config.toml
n_layer = 9
d_model = 768
n_head = 8
n_kv_head = 1
head_dim = 96
d_mlp = 2048
vocab_size = 8192
activation = "swiglu"
norm = "rmsnorm"
norm_place = "pre"
norm_eps = 1e-06
positions = "rope"
rope_base = 10000.0
rope_fraction = 1.0
qk_norm = false
attn_scale = 0.102
bias = "none"
tie_embeddings = false
parallel_block = false
init = "uniform"
init_std_qkv = 0.0208
init_std_o = 0.0
init_std_up = 0.0208
init_std_down = 0.0
optimizer = "adam_variant"
lr = 0.000395
lr_mult_qkv = 0.7
beta1 = 0.9
lr_head = 0.00407
warmup_steps = 427
schedule = "wsd"
decay_fraction = 0.716
decay_shape = "pow"
final_lr_fraction = 0.0
batch_tokens = 131072
seq_len = 1024
doc_mask = true
train_tokens = 902600000
steps = 6887
dataset = "wikipedia_en"
MLP neurons of a small language model. Each row is named by its layer, matrix (gate and up: input weights; down: output weights) and neuron, and shows model dimensions 432-559. Each number is 128 + 32 x the weight over its row's rms, rounded and kept within 0 to 255. Numbers have three digits each. A neuron's up and down rows have the sign that makes its largest values positive.
Before each neuron's rows, "fires after" lists the tokens most often just before its 100 highest values on Wikipedia text that the model never trained on; "fires before" lists the tokens most often just after its 100 highest values on Wikipedia text that the model never trained on.

fires after: " ", "|", "–", "9", "1"
fires before: "6", "7"
L6.gate747:100078131118139085108122114125160131130143173159112143177145086172188173161139065182158142151127128158187131165119120163146135076124183137122084069097149069115131038109099123174083126118122088163060127131107105148118145158097135162151135134117106116154083081189165121111064104125165178127140165165150155099136094152120097194196121168175146119160134113075154152136137104097151113144071
L6.up747:132116121118129128093158122103070106124157163154188189145091151096143148154177141137178176156143160155109172159141180097203091112089116111157104117080083121120087130148128124150137172145088111178124152129134165101091124136127116138133099079174087107143044115139110150128051122093182122131143157123124122113082157160147134138094089132116171141151107153152143162142147103172123110116081
L6.down747:149152165102099102120117114096159135110127138131078132100058102111155082174122160148117129084145155129172137107161152090054134155128132078154169116116148119163141136161121151128125136166143142091084095087111147133067136093070078080080076130159175136107126135136120174128058095144096168102105177096098134117166147159192169116121116158169158065123143122146144085088107142036103131116187

fires after: " ", "|", "-"
fires before: "0", "2"
L4.gate1357:147133142143122132147159076156174142105076108105163109068123095088115131123168126121163150132145099126069104166109160157182146122122151180151151158156078139078160163068134150117110079107150121095159133136108162108115153174128149071083083149113132186082155133128112104120164135107189121134151089142087122153132145165109169121176122153160172149121138144105098158116120076145094146179152
L4.up1357:140160087117133152152165065121124155148122089162190061136138101115100141156095122147128138126089038123077113163097170100180152143183113136144155158112137166117133181068152087124110166179121147044157155144135132096098117137086148079095094080078085168111091123141113144180139146123140120140131136120118102162149171170059163114122142143126121124098133110117110127130123062169062140104073
L4.down1357:112161105077155133085124144097072169130166136113090092180112123169148137128157128146155125148095132112102120120129113130123071136141117096118103116118149108172129120149080146083166152099118115105108090088087111207148082089120083169105080124124139070130105145160139159105089127130085115141085088121196151201139142135157143119153144143137103181169146199074119107133071131097148106113054

fires after: " ", "|", "1", "3"
fires before: " |", "3", "5", "6", "4"
L4.gate1597:102122183136125129136182056083132198083179119128088149090130150102156176150133144160174112090178135188164163121126169162068151107155125131186181133147199154114125141116174168128100149201165111100164120121096121124126095122180131098131165102169158119100142150119110195125100123102195138165208129142159154172098148161106173148165078160128147103178090156142093174114116150104192063094134
L4.up1597:195176128157076103154142126120102084137122139151183158104125085169131127191116130114088095106130077147123113115128119120166122172135157114164078166142085129152100137141134094078126162175174122137132093180123121108153119170142099128130138149140101114140078079124139108115099139193134114175094189204153113164083113174153104196091147116061188143151105087144082164049134107108157150147160
L4.down1597:054094154110110118115141112149131099144110141079051103189122129105186109069147155092135121118148139119145158159122106134126112072147118126128164126155113146109141123173132135140115078111064134062153123160156140155157120127163137083107169128140161133070095145103144160149140192061181167153144139080099133184118107146102148132131082151168118118112194134142160134175149149072132114134183

fires after: " ", "|", "0", "9", "1", "–"
fires before: "6", "7", "5"
L4.gate318:162145168077111094132091174089147142149102155090188148156124166141205083128135121107118130156167162145119159182118117115143123136119140086174172090162113087141057101187133137091061105171126128167135125122109159145123119163119089134165158153111126115135106126142087105119078195150164151152132180101153144115165117111130164102147149125126130163128123109056091165105126108096152124175142
L4.up318:122090170169134144126150102130137140150102136097108121090140085135106103143110144171120080157161112117120127107106119113174111160063168083115135133104103157145123083151105125170158125170125073115111119131106120107165166159103128077084117144152109105132144091153095123174113099161191129104136135089145159104122084160193136123155092171106188129113166141189172110125116103070098192110087
L4.down318:132126136079100184172104130163110060197116145127112078147107117126129162160141048148137170199080132138210135137116140129162140127141110114128133089107117117101080062206108163185129135136109140174083136114055111117120111114116110114126157149164110137161124118165094128079119136164237149204156151108080149154154167163124111179141121190148158130056123150072127100120154121132064099149117

fires after: " on", " On", "On", " "
fires before: " ", "1", "2", "3", "9"
L6.gate1995:088165151120140087191100080154144149107182128106166166130119100124146078155138143154094083151121166138153111145114060110070153140137152130162106059145077123088048110140141118147130171137174077135190142136189118166122097107164134146141145097122189144092067090161133147137131169114087184178158138094122054166132109136154146090112074150125190110098118121136084092125082111127163105115127
L6.up1995:111145139200106101102115122118146114114160079127165124142171074078141148126156171131112157087147116190203128072107098115062184113137084063154142129123143140122077156191136136102179172136177080119137148156170102158119161179086092117172086108150165173119155117109066098145121127130120118126104147053099139143146079111106128130140129167092226108154129095117176142116118098108096151140092
L6.down1995:132147140105143050144165118153134148095124077120148129117129064125159143175113106123106255108078131115119141079080137074106146122133111152127119109120099127084139153083176151104155160060070178104106120127166076177098147136192151158119095076110078117162123131108094126121129115136125166117109069191088150080202098102129126177142095184124113116049188113114102138051144177129140130117111

fires after: "|", "0", "1", "9", "–", " "
fires before: "5", "4", " |", "6"
L4.gate1108:179136133168111113137106159165097161109149146093148101154071143136140146160104093156123081127146130102163163142137163122117148108057086146106161080117116087123105088129180140115095168093140138145093164106136120104071106092154100102152126127093104094126169089129175119107104123124139114169167101110117079139128163213099132091147095077138121130148199142144112142152100105126138107189202
L4.up1108:133131090102108083090116154150119088123113113108111109146116104130102148158127102165102111178195077169105138128148134074110138102071113133157148108075096128077023122088161088154124174116181164135126147148097124092147176105132152109159125088155089115111140073182156124148085117091186138141182131095131136160142098127146191094150082160139198153122192135141127183115066165106089110129144
L4.down1108:093150101057107116104086138150133170119076055128174094154203086130081142043145115092077113149128149134088111095146126152138086122148173160095101100116136168159162109133080130145172123116158101149181072162102121162132096190093098150097101091128106151059116125161114097203121169144112131134159129083144124128196045142151135047061200154191088100142102134099112116097129181111096162133060

fires after: " |", " on", " –", "On", " On"
fires before: "1", "2", " ", "3", "7", "8"
L6.gate246:157096135160102158145100103107181138077121132090129149097118125087153126083100138088198148136157115085131132149133127118155159158130184121147151127090094116099159190130145143175157144076140132078173157165177113103113141114191130162090081168151146127104132076111117120174122148149134144100125144120109110131140142125153144111092133133141167150074168140171120108099158052126132113134165
L6.up246:102141126136121143152138155144139098101148125080128157143146064090168123090120165087162206080122089104159177094141093101152152145124174137131137180069111134162133172195137179142063148090140059092088139138108080133107174137110140119142093157117115135103143112154144168101145142120077116137139132095114122170153066121192112079107165149065140174100193133147143157129093071139143178075131
L6.down246:084111156154165106064145085101157149100156152138119157120182202181105155150143155076100178160132141147116105108133154102107150089117110158168134126166121052076054137083170068076144098137116183118104085106156141155114074123125154166122092114171095160138097158161135122161128155153146199171086151132153136126156113113102118118114140128111119176188201108118132118108114151088119045124113

fires after: "7", "2", "0", "1", "8"
fires before: ",", ".", " and", " to", "8"
L4.gate544:156119122073160089186116132140127100095153115157122161130030113113200171079151110136177146092141149099145142182102167193098133154101153136115103030160176142097083128137117131132127156100178129104090106148214047150156090142099137147134097130164132135124127084125114161105168112071101120166114092181172137068119103145099106143139226143158132136130124072120176105090143162117130162114127
L4.up544:095151147141160086091149125183170115135148092110161087147131124058081133162097130105153164088166076131114091106141106159157151067118133148084142130129103048071070085163137159135087125149094134103111128059181143131128091140098161163106134100132082183119159070154163161163115130139123043096094184113127122108066154145163123134121199156141113123146109193135114062154096155120050105117106
L4.down544:161139178142110102113124072146098137109126081173152114151131141105126143114092132119109137146198118137152102132167114131118116060147087127118096145122107114117137136137095110148125132124153121107153151115124129165098137114099141076134141159150122140145136112136128144093141075208138089110128080076122188133120084085125127094156132154150142090131130113117114102142072203130100189118090

fires after: "3", "6", "7", "8", "2", "4"
fires before: "1", "0", "2", "4", "8", "9"
L6.gate1165:115174105140108168149113099121156196155141096065156136075078114195165099119095116138097161115120171224093159136172130111107155148198103126105131179108123151094126101179172097110104125154172175178089115154142059079131130097106104094159154115109208104094073107084136134197129156098108111161136125178114146083122116127165158115160078160155162128092139181123117103091173134161123131144139
L6.up1165:153152121098086153135141122134128154109135095158151188134130137098103145136158121128165113097125167126119143172134128096183115115143135175175118140158157168134106144113140155125169079130124115125163110139126142158102086118192107135109117140131123095149048179119146105163099116130141093093066148150118115185171162156105096091134083106078082127127046111135107132164145072128139127159136
L6.down1165:137144099102112107093130107172104117196122097083103118170123125134090176067191104146136131127136105173173137177085134123101139140078096095131141126090164174075169119128165092102117081190170079085071181129132126108079124177169132169125068131148113183137166158104147105129127087159108142172185140184110096137196136102145159101117098178114131125137138134149119120061179123104126175137100

fires after: "5", "3", "8", "9", "7"
fires before: " "
L4.gate591:198167143111103143154160142146176160099143104136170122124095097141187127128181095079173121084169108120020116117162174095119107186135123137110121172137131129139084089117155134174090150169134104130151113097133083188117120136154167101141137179119132151111091096138083168127125132198104106134120128158099110143131106160103165132109165137119181150156151119107123129068160067126101141112135
L4.up591:115099118087118190163081146100167131106089062121144102093126108141116096111146116115117141120182135093097108130149168065137160123149150086097095122124113094138117109086151164094122166100189113129093081112187107108109108169173146052126168188085052100140080119116112093117143116171157139154171067147114170165161133095121148153085157122144123129135107158139122178164153078118138111134084
L4.down591:105116169144174127178152133096115046126089117181107111101166061125181131139161051133127138137147112098123079186137127188142166092136125127050133170084128119158106141181096122117106078144144156125181169115128115174161114120164116142098049095137084104144089148154093191108136159099069141139132126137125148162161117116152119097110124119109130109087108146100134117151163070143091181124122

fires after: " |", ";", "2", " W", "3"
fires before: "0", "4", "1", "3", "2", "5"
L4.gate1861:153149184167144147153083079121121090095107112077158153149129118152095160157141116200140114161149129137129128121077078032155145104140121187109155170113138116175101176162104117111197145123137075083132091148110097115090083120109087137127162129103167094063105113122121157079152127145138089155116146163173121183108090122094157173100134150148130123102107126094096120147125148049124141168113
L4.up1861:101096178153172130095156134077128118093166102142133194185182087125138140086126098128142119106096180135097161063144131097135159135146097186156099117087172116162130188107117144196120101086105078120109140124172156077121087106136067135115037112084149088104152133101097119126180116150118150113146140140174116164130134120115101126156158098114163147100096055113114160128085089191147093083186
L4.down1861:173170120098128159048135119076097216103110149144103119092122143153141080107105166141139186196160170171182168161181077130152156134138140217128158118170119092150149108130110133091159103172118123156149127066119091107181087148129199184163180141153145138143130082168127142148161110061079124103079119133176156108106172100112109186129103108097127109190136116118118126107082080123129184102177

fires after: "2", "4", "0", "9", "1", "3"
fires before: "0", "2", "4", "7", ","
L4.gate1619:157119134094117077136103116088171137095160134101137154083123086125115107159107140099134120179123134136117106135156172112059171103109127130146138077110153136136131120124113085134170197098115102085123132173188104186085176139138123137187150207157150165148085138131131075140107215095138123136142118117172145115129135080155182130141145099165163087165114155142105142127161145093090083157117
L4.up1619:132167143171187202150117133155151134141135163162120134112185092117140139179122088135112138123137106163095190119173177069103113113168152144088101124095151165176099146153113113134091133092139172054095165138123145174089105071145099144139122114094149159159152122117130088129140141088136181184065101076178146041077122111080158128095135101102098110109084104078076128110099119154117130124111
L4.down1619:148103109122120107147125147102108088086097088094135140202134073105131136151058167062132165177113145122163132119114058178201116101159059120146095116136134141138076123117117152071138133182150140170118136130089081128159126210171128146175118159098100175084111131128153108131093165120149075106104125106147107111052100116093105149126113136149147097142069125120139178112148147122152129168160

fires after: " "
fires before: "0", "4", "8", "1"
L6.gate1285:119112138131067155123147157194050092119070086103138141078156081123182130089147142128131121175151141164137098125106146132193161110135158164184115133122139142153083116164105165137143198194103114201089166131129127146170132127128142141174068099112117103128090120146163141099198178133094129146189123088150174073105153081112157126106162139090093085128134111119135170130066095171113112182137
L6.up1285:131083104190129130168067126085068159177113146148087144062179083079172096153153081128087106140165157140122085179114119063145155105158127162171104123150112100074127143147130165129159164122091109158192145126115166130100139113157131154103113079096090164129108112122156158110128160101149118125123121159185144170107099165065179113106146080177142060109088090126163188106069133128106095115093
L6.down1285:099141156070131145101173181094122134096107113190078103212178129154121113114181121130171117143092174122127152036107179156073142167115100171154134156154119162128089148160169103109151174148180071130114130100191141146127107103146129179130228065093091128137140151112117099165167118085036124128110147077157129085102157134142132096133134092130149074070079165149149121116125100131165134111160

fires after: "3", "2", "9", "4", "7", "0"
fires before: "4", "5", "2", "3", "0", "1"
L4.gate117:186097123167136159103147132141166152160153126083086119071117135111132096173162115109125106149113147154098166107142099130136127166149115156123174125149122124154142144100161197112076157171133099172143169114125060164145155177189114111156078195162135174106083098104175121127154152215164135103116164129154109112112078118108180177128164149070117139077136129083120179130081134131084135066114
L4.up117:169141136137170075101186067155176129176141172097116100120117103166114155172124194117099146146088079138110106066143116125104108091098169102167119154098144228149079091180111156151167107166166119078171137166169149164147155127124095134163107146142136114122111148149100140141133178136117115184096119136116183111046139148075131094118139113146139111175095144135162221096140138118111164052169
L4.down117:147163120166144116028102125077108099142133105106142163097121113146088142070171141128191096138115112156166140129103093114124078139168124158150112146130128131128147088053122113166116100109152113079112134130114178135129125131118124189206122078080140106116102123135132081110147123138111076098105082097139091127114142151113177163110108154085152149111123146119087145122090113128181114104126

fires after: " |", "2", "|", " ", "1"
fires before: "1", "2", "8", "7"
L4.gate297:166092118152166140119101081170157096155080111159121119148082183151145202111106142133107151109139144128082179068107165102121097078118175122182151141086088115076141123144139163137153137169179136102125066098133093152121212173104140137166176143133069116090169140162152163146168096058144128124102135187161180139111151183127152164183197135125093169096136077121133126138118130100138177146163
L4.up297:091139113122064145069184082106113155087108149091141158134111127080195131143133119151155110137185085120173142112164129091162099128149148169085188101164127131134151170093124131090098153142112194097110112126139177086068118117121180095115150167190091137172146158131110144103073130087099078099129139062094059144155097116048148126113084130092145066141172145110077156131133128106092106117114
L4.down297:130135138167192106167090117106147127085139113121111088110161139146132094118083052126094171029079147093110184172110158067097173141111183127114143102130072088101099092149015155131152113117138124105118079100087109146115119140145103108126171160075079127116166130129139125142160128109119187173123105192159141135173150190131111143139215134188131144107137180159191067140108166143148098161136

fires after: "1", " ", "9", "–"
fires before: "7", "8", "9", "5"
L4.gate1821:110104133092159121128211099177094108174168164088159149094082121173090149087177113142123166161121130129062145142093096114080101161142090129132112130123111094162149108177115128104126131134157203119140089071118166109109152158127171152108092133142157107142140121193099132119120097091135122162114193107134176121097165110091171114181149132092141178102092147124135118080182142160170192173187
L4.up1821:127178159083155141086167157145134112088135146103118114134116107093057171062118158115144156105138072156077137100124107134144075167192146075104124116134093057161117158149147126145102169163095154175060114096097126107116159151128125110166091156135123170181135157187171124173075079118113085111171186154056146135139158155142133119104162135101116170170148145207168114091105132160165133143135
L4.down1821:133089122100092157121082147103169147097102100141108095039137060097091122186122085112103139143125084109136085085154148170115123126135096171145103110149081109113122169138142137140112127174103151081135175174127113175175083118139162128164124146130178071121134162103173151147123182152148101094099131094153105123164132118074181135101110111089141097116126197158196151131110142095124130124165

fires after: "1", " ", "0", "9"
fires before: "6", "7"
L4.gate1411:114142155123109083199109136161192109143074078157113196093136168145135150156197114117145197088107122037152108052164093170167183158114126163106126140147110108154122161161166130119162134119099054118176111123139158126128113149167091151117091126166170141164102070186087090175126147103149204184144154107180129063111138114103132190132108067139156152131117092063108139107151126127119150140154
L4.up1411:129120105075119108110144134105116158125130111118115108181133155125127070166102179092136195090144142097117104107101152141157129131128123084088112162144141119130104113130111171085182127153131119133147157088116174069103099158131160168126126112127047126106132091206096083143125090131142130136109131103158160105112167130132127155140150154106113089093106111103135090128200128085109107142097
L4.down1411:100098107057130122100089082151087168136176133131122104149093114135114129098087098092139112148157129181106138109159185096049108107102168145137132117096141108185072091118085131106094130146171109149139092131097072093150058152216105095137134095147179135120159127122115113111160131112123110123142093113110132193113126138125168135121086142130122084091138109060046136147127141121140160135105

fires after: "9", " ", "1", "–", "0", " |"
fires before: "7", "8", "6"
L4.gate1371:171077146116138066188160192141115109161139129113121110089112134178187114169165114097134176067126164137083124120134101178075161080186157191122147081099136160150159115151152186145118090135170118075137152143132148127098185093121135137147080131149202080158113141166161128114086192091162119160177118120122128069123138156120161139199110087190162183085063177107060116090098133143205110149132
L4.up1371:143118141072136130141191193106111138191105166092120058187156157155163156116098122128120200106168165101121139119139113143088108133146077189193151147083191108121194169165170118156188142179129120108120092116164176112103114128108128119103088162084164097113077160148092170146069131154167077194168162094098141072084112155151178113134154150102139157154129072137145105106118076138179106128184
L4.down1371:149116144112105139113110082109094122180128152101138104139114100126120132135114101150139128121153146139113138088139188130119095163109180147128096105151142076107125096081129152123180219177113117152114115081084122122141090187086041147096114117169128110058142144220113117168076185179093114167104102126111128140102205105154167127133137161127099134147110057126110128108117150096126135108129

fires after: " ", ".", "–"
fires before: "\n", "0", "9", " School", "."
L4.gate1091:181109101082133184165107124108110147127094088130069154095099100178139159130086169114164104097143148115122136113134133188151144149081191096176114100151109097133153086084131076076166162131159116172150130136131120128096186152104097171105097132069129129121087124081090139141179132186082176128139108167180134154193179159085168123111069126153028174124096104141185151153120103113164143096091
L4.up1091:136093130092082141093052121172158092131079087145076171096123156131112157105167189123129110084163134085133108194117119127101120109140124162136120177140123113084159129092085139152169153150176138145145164147146100160099134083130155142113164151099125152110172202149091134131114105109174127194128085185146090187091117081145108106132162075157189189152145158171119134157145143089148113065145
L4.down1091:123106142132159120150166153120088173043162115120173137171140098143126149125151093151087163162125072128154180075158145183160072136161104177086082165140103130108117102143173134101136116099113130143102100135090142090127108146092120113149072130137119114083161070137102156146086168189122139099181137042173123079137164100110174088189088144100127146128112118176190124127048172168115112085132

fires after: "\n", " ", "|", "4", "5", "3"
fires before: ".", " |", ";", "4", "\n"
L4.gate542:103107153230153168131152125120104079082180186129163103137107105138183145132083135111173119157116174180132113125157147151108075126092134162123133111138101172183171079108198143121112132197122136140131120104185117142088105147111174079145149075094098141180156176106156109189082081127209192141082116122102074126121086185148109138134147114146151086137134130075152150115185104084114135159058
L4.up542:154161164149146136098126095091113141159138126134160162148178165106112117167133145155155060123159079180095122105142128124155113168118116151133141140195110130099094151082111091168094095153149102097126154146142126147136144135138124147158109135206155103101053121118122092149110146123195101081086112156165157159203124123090130091113059170117177113118079101172097197169133159110077100072152
L4.down542:132134138114075082156162080200151129126193104162111141092134103099060139096114083127100176106147121146132192101131108125136134059160143127126198120152077129188150126184189133145141121130069129159156140133070197099123137134148122086105146168098133142136120119192175113164080101155103111181116127152142054144113080129157164151104178102111080119139112120059146089099143143131193108158198

fires after: "1", "|", " ", " |", ";"
fires before: " |", ";", ":", "2", "0"
L4.gate1579:127122118175138113141105093151130100149123142103136162140102133165092113102168148192120145188104126125144067096149101106131103166123180102119141135174134100126132152111138146141140078163110145101133087094126052112105141153154159137135123082154158113083177114075148178129104082079086096154160125094111064165153122112162127117105151136086119125168180112117037127116103114094135171097120
L4.up1579:156131161182111151138150153166126110093131112116180117156174117164144157079121152098185120149211147046124182088146113127123149128189060152113132219123160129178129125111122083150140086154145114113097134152090163179161123076173109067090115171099127112069144146129128101096077159115171101174116102152098075152139129128092124129112097140152121188100147123114035040120164054125057185130149
L4.down1579:198113133078127114118222136130128169130157131146163117077130077146081137152109128106186138111172118085102096157148077127132135149129051147177128121123153104136118113130139125090135123103128131170079150139140134149133117105114090091153137128062085089080156154202141113103155143149117169162109203198164149205159144110141153138199116075154156156095124138132091206114080138169142140123127

fires after: " ", " in", "2", " In", "In", " ("
fires before: "0", " ", "1"
L6.gate848:101103151093163197176161172103087122128126109146191116136109135167176133099174145111163117127146139087041139124101078093174129163120163127155087073130137095121148097149124165171133186163103128097154086153147156101093195168163125138144093101091148131101112077130166179125080097076124092138146147125181170157114171135151130153082121174118137117164128138123142105096174108135131114095129
L6.up848:139115186081186173145161131127163145186165139126144136104169137139114117160137118162128090109131159177120124128134153095094187132126145104176145151138107073146178120128117152111182092152188147143149135144232141126184159153116117100156092091139135108152150161098127130155133179130183110135160147120155155054113097177103171115129084085113098085127084159097167190097202091140165089174123
L6.down848:104151100157120140092116096118031133059168144108133101113131111160171182174098073090147200159141167141120111164146130126201083145145103139105160117124118078098137108120091109140119104138124137139125113148061134147100135148126079182145171172144111122067106050140097103171143132117047155044083132096095154070103119132100120127143150108090128130131105177105095086157115116169111106146116

fires after: " ", "–", ";", "|", " |"
fires before: "8", "7", "5", "6", "3", "4"
L4.gate181:128103068198168121178134119126128086144091175145142162166112046143157170129156126156172177145166108154086164144108121104125160116153127068180089117152168109091128121133159123136171180121139075187079085127095061135155124088142161147132089128175117108199069138199187118111135182148183148123082070116154140156085094095088127136147108137148125127087106139141144109089127083154158191141190
L4.up181:090076133148177062111122115104137149150151158135173133148082163157145130071160106147164197091138128065115139126128158160157123104098136131121150130154192145112110127145103176119212140104179119155106070159141144103097171101107169191141115177104143128130183103118138056130078115078127108172153131166131085166155146103098165145122107194168161134102146173192159094135163136140060133119109
L4.down181:123142151109056164167108176142145096215098125118159182131125082143117110169161163129090110117121089040113104095149087180077167140118144106158117168109095123136130153150126186095113115189106183084103228141116156142082072158128143111128151150057124101108091139146155176142098144161140134175176144075156128173117143111099223153092102078118119047104142157156181147115154131115030086131190

fires after: "1", "3", "2", "4"
fires before: ".", "0", "1", "5", " over", "3"
L4.gate380:148194145135108112145135136124167096127084143086137120100124155140090170153139133102175095113174124083136152121091094073133094174076064144122095135137176127179185155140184115183087087153181088137119129134105137091093091187141106097111186119159127125135113107169165104071112112060132139152164161160156147175158151131139158198178164069116171104150154161081084140102112136074112133153080
L4.up380:171124132147144139119129059182116139118132154156133131154100157130119112088158089144160076101069137133154081109093104063115143133155187169160154148164091113145165167119171087136137089166112196069182173166107184129128132084130109074142142111094061134131130174065080159173076157141148132086106169141164108150199155114134145129123103094131150155142149111163129114158084102139146181150089
L4.down380:144138090165152126129174160120181148114140110125086113131177129120161113136117104078194159096140123069195151167117141127131133118177107137109148117153156090228148113123143101185113089099145131085096109166100111156120145165152164165117198161174115108141095160093121131090152154087112126155154108131093122203093146114097188161163132148086135153133124232129126140144131163115126120118160

fires after: " ", "3", "2", "5", " T", "4"
fires before: " |", "'", ","
L4.gate1247:108146153128150154070097148157101108137107144141103204179146162092127136141130090140169093117142185180144167139127164116138098127108184085161123112153170152137116123161135203081143070142098127088140092113116124129140168147155171120116112164169132117137121097087111125093104136155203152087082174086133104139133171168115178103203129115102133183207128134105123107141119080121083104096143
L4.up1247:093169158095146156136061088129162115107166060112142163074170148131139188168129144164157119120164113121098109106194158132184146082090127137139099142088081115082108160124135187063094186156122127104125104148129140147145155087152163099206091106131165168118085139150093123149115149155102137153122114178140111187136156129082163142200146151068170135137099139084085119156113087091118162118108
L4.down1247:149103127077151103160180142108123111135161158128092095139137093061117093046154099040157180108082100145143089135081110119074211147143110173121124126130128124091139164157135167181116094082104168113076112102160174132162136114130070084108165103081156178129156106106142132151129109172165155072128124092075088156099111133143166143072145106158092086133165115163144159128174133167123147152099

fires after: " ", "9", "0", "1"
fires before: "0", "1", "2"
L4.gate1237:131149180092130168138155124138128109140087137094112093115156133110132135118108089110112121147146117181137094113140162149164195097144122112159141174119116121082163096146142184122148138134159170125191109197165160074130125169149137148168091122165100111142123063110111152176108159139118181155186129148077124142070162141059145135093095091112169084131131143152139138111127156138154137141111
L4.up1237:114140149102114167132139110138151080180134147130144112155111114102112121118143164109135148093101124142117139109194148074144107134129079141169092125168165126126205106124161162173131130195163104070117127102156115079097177165090169191113072095180082112160130087121174110202134106133135070104226108146122146139138132160098084110095126163106160112112173125181122133110134082135100085164147
L4.down1237:084162141141120114135117116187182115161166130129071113138096130111183103108158096089081104152079084108160127163126186098110154173102134130162142077165121098099098129128113157215070130179127107152155117067102172145197141134180099117142122107177155100082189168147099118167178132131100134062120166124108116179053185116111108123081090161125094113109172147115146123092089116132092167122178

fires after: " on", " On", "On", " the", " born", ","
fires before: " "
L6.gate493:114152150170083125156106193117134167140125101113160138103118103096152142109083138116098138135141121049191073096110091136075129139155147138082097119110133095113122143062097138133073092171128148124245157118122120103099141180127104066060118121165134109115109135128168154120115153138148134138155098137095155148091083169132134194084060096134177091153148152158181166134134042148171100167137
L6.up493:144139127153164123111166148158148139195098078125127150142181108160104148107073078053093169101117090117128102112187130116096139095142095121095131110158090171159154161146139193116162143144139129109094130114118082113135148163136136123158112184160147149166131130139096105155126096096060114119099077158154105080123134103140098134150126095168114116098166068164178154120081118098145120152100
L6.down493:114203156096154116171159076135107187134112146236161096126122144088095126187183160181124180163132099146098145156128111160203073190127094118136161138156142125108152131155157136158119177110162158084163108106128124106165148114153167115124098025158111096136141148086161146171088105142152088112151065116113095135163133092120163090144100207113109071173142126096107125116135176183123122113096

fires after: " ", "o", "1", " (", "N"
fires before: "9", "o", "0"
L4.gate913:116118104122163159130109151149166063178125167150084140103099106170113195105162173146171121163099079133137078077118152116147134088110130117093133070137177208095117103154142121106121141137135059102096198166170112122173140146146129123079148180055191091193098177142173110143183114113136114106142064098100149109170122167163132149130082171172068100161032137144117168133141118149162174087138
L4.up913:140111142144144163153201122062136125123187076119107158089126107141059124065148101074111116112109190122126082107113163155095155168069140164087120121134122169099140068100096137093164142141170090128148170101211148132117138106139153098078084086088135124209119161098164110167085123095093064067140159159153085136114100066105125105121098081122100164122158140188162090129170120142192105187110
L4.down913:054124169038092131132149108136114143110097051117171094134153122130157121141128098067115106092193103091180132140158096175073143101182094183166147129122086065118086133131134126112139136115174169121120140068112153158179121091138098169161116159117154150088158158162140137133099173118150105162125133089143081132123085102100183152163134178139055171102162167167106129154168109128083193160142

fires after: "0", "1", "2", "4", "3"
fires before: " ", " |", "\n", " —"
L6.gate521:133093068142144070130120170154125088128101105153176116089173101124148181128133113100104161137091140079095184074149126118088089091175188161114137093118112084164168109166090167136168143121128102070079169083110146114052160118128121134155128073119153137111095135176089211169053099090151156115109173136152170099180108147154146138167116101095076130111159142043097103162121145105122150166163
L6.up521:055135142115162124181147121138162125149102074116144190160142189175072151061118100175108019145104149105123089154162063081156095114153117153142144128119117116146136189112192122104134138077106143174139130157146102173119140115199109104178208141095070129131118128099111120197093194146085122200180137119118147173152111175113192165158132089182140149066086092106162150168104079125145099113094
L6.down521:114065108150134167158129147083155137173096165235125146142116141107111189086169087136100108133157128126087152134100140142137180105131190149137145143166154136085137161163110179143144107103109127104145118161111158097081089128076183172120158124134118109154119155125165124149149153103126116120119130106093155109127138127104146084173082133135080111078079040124179162148092150122137100141160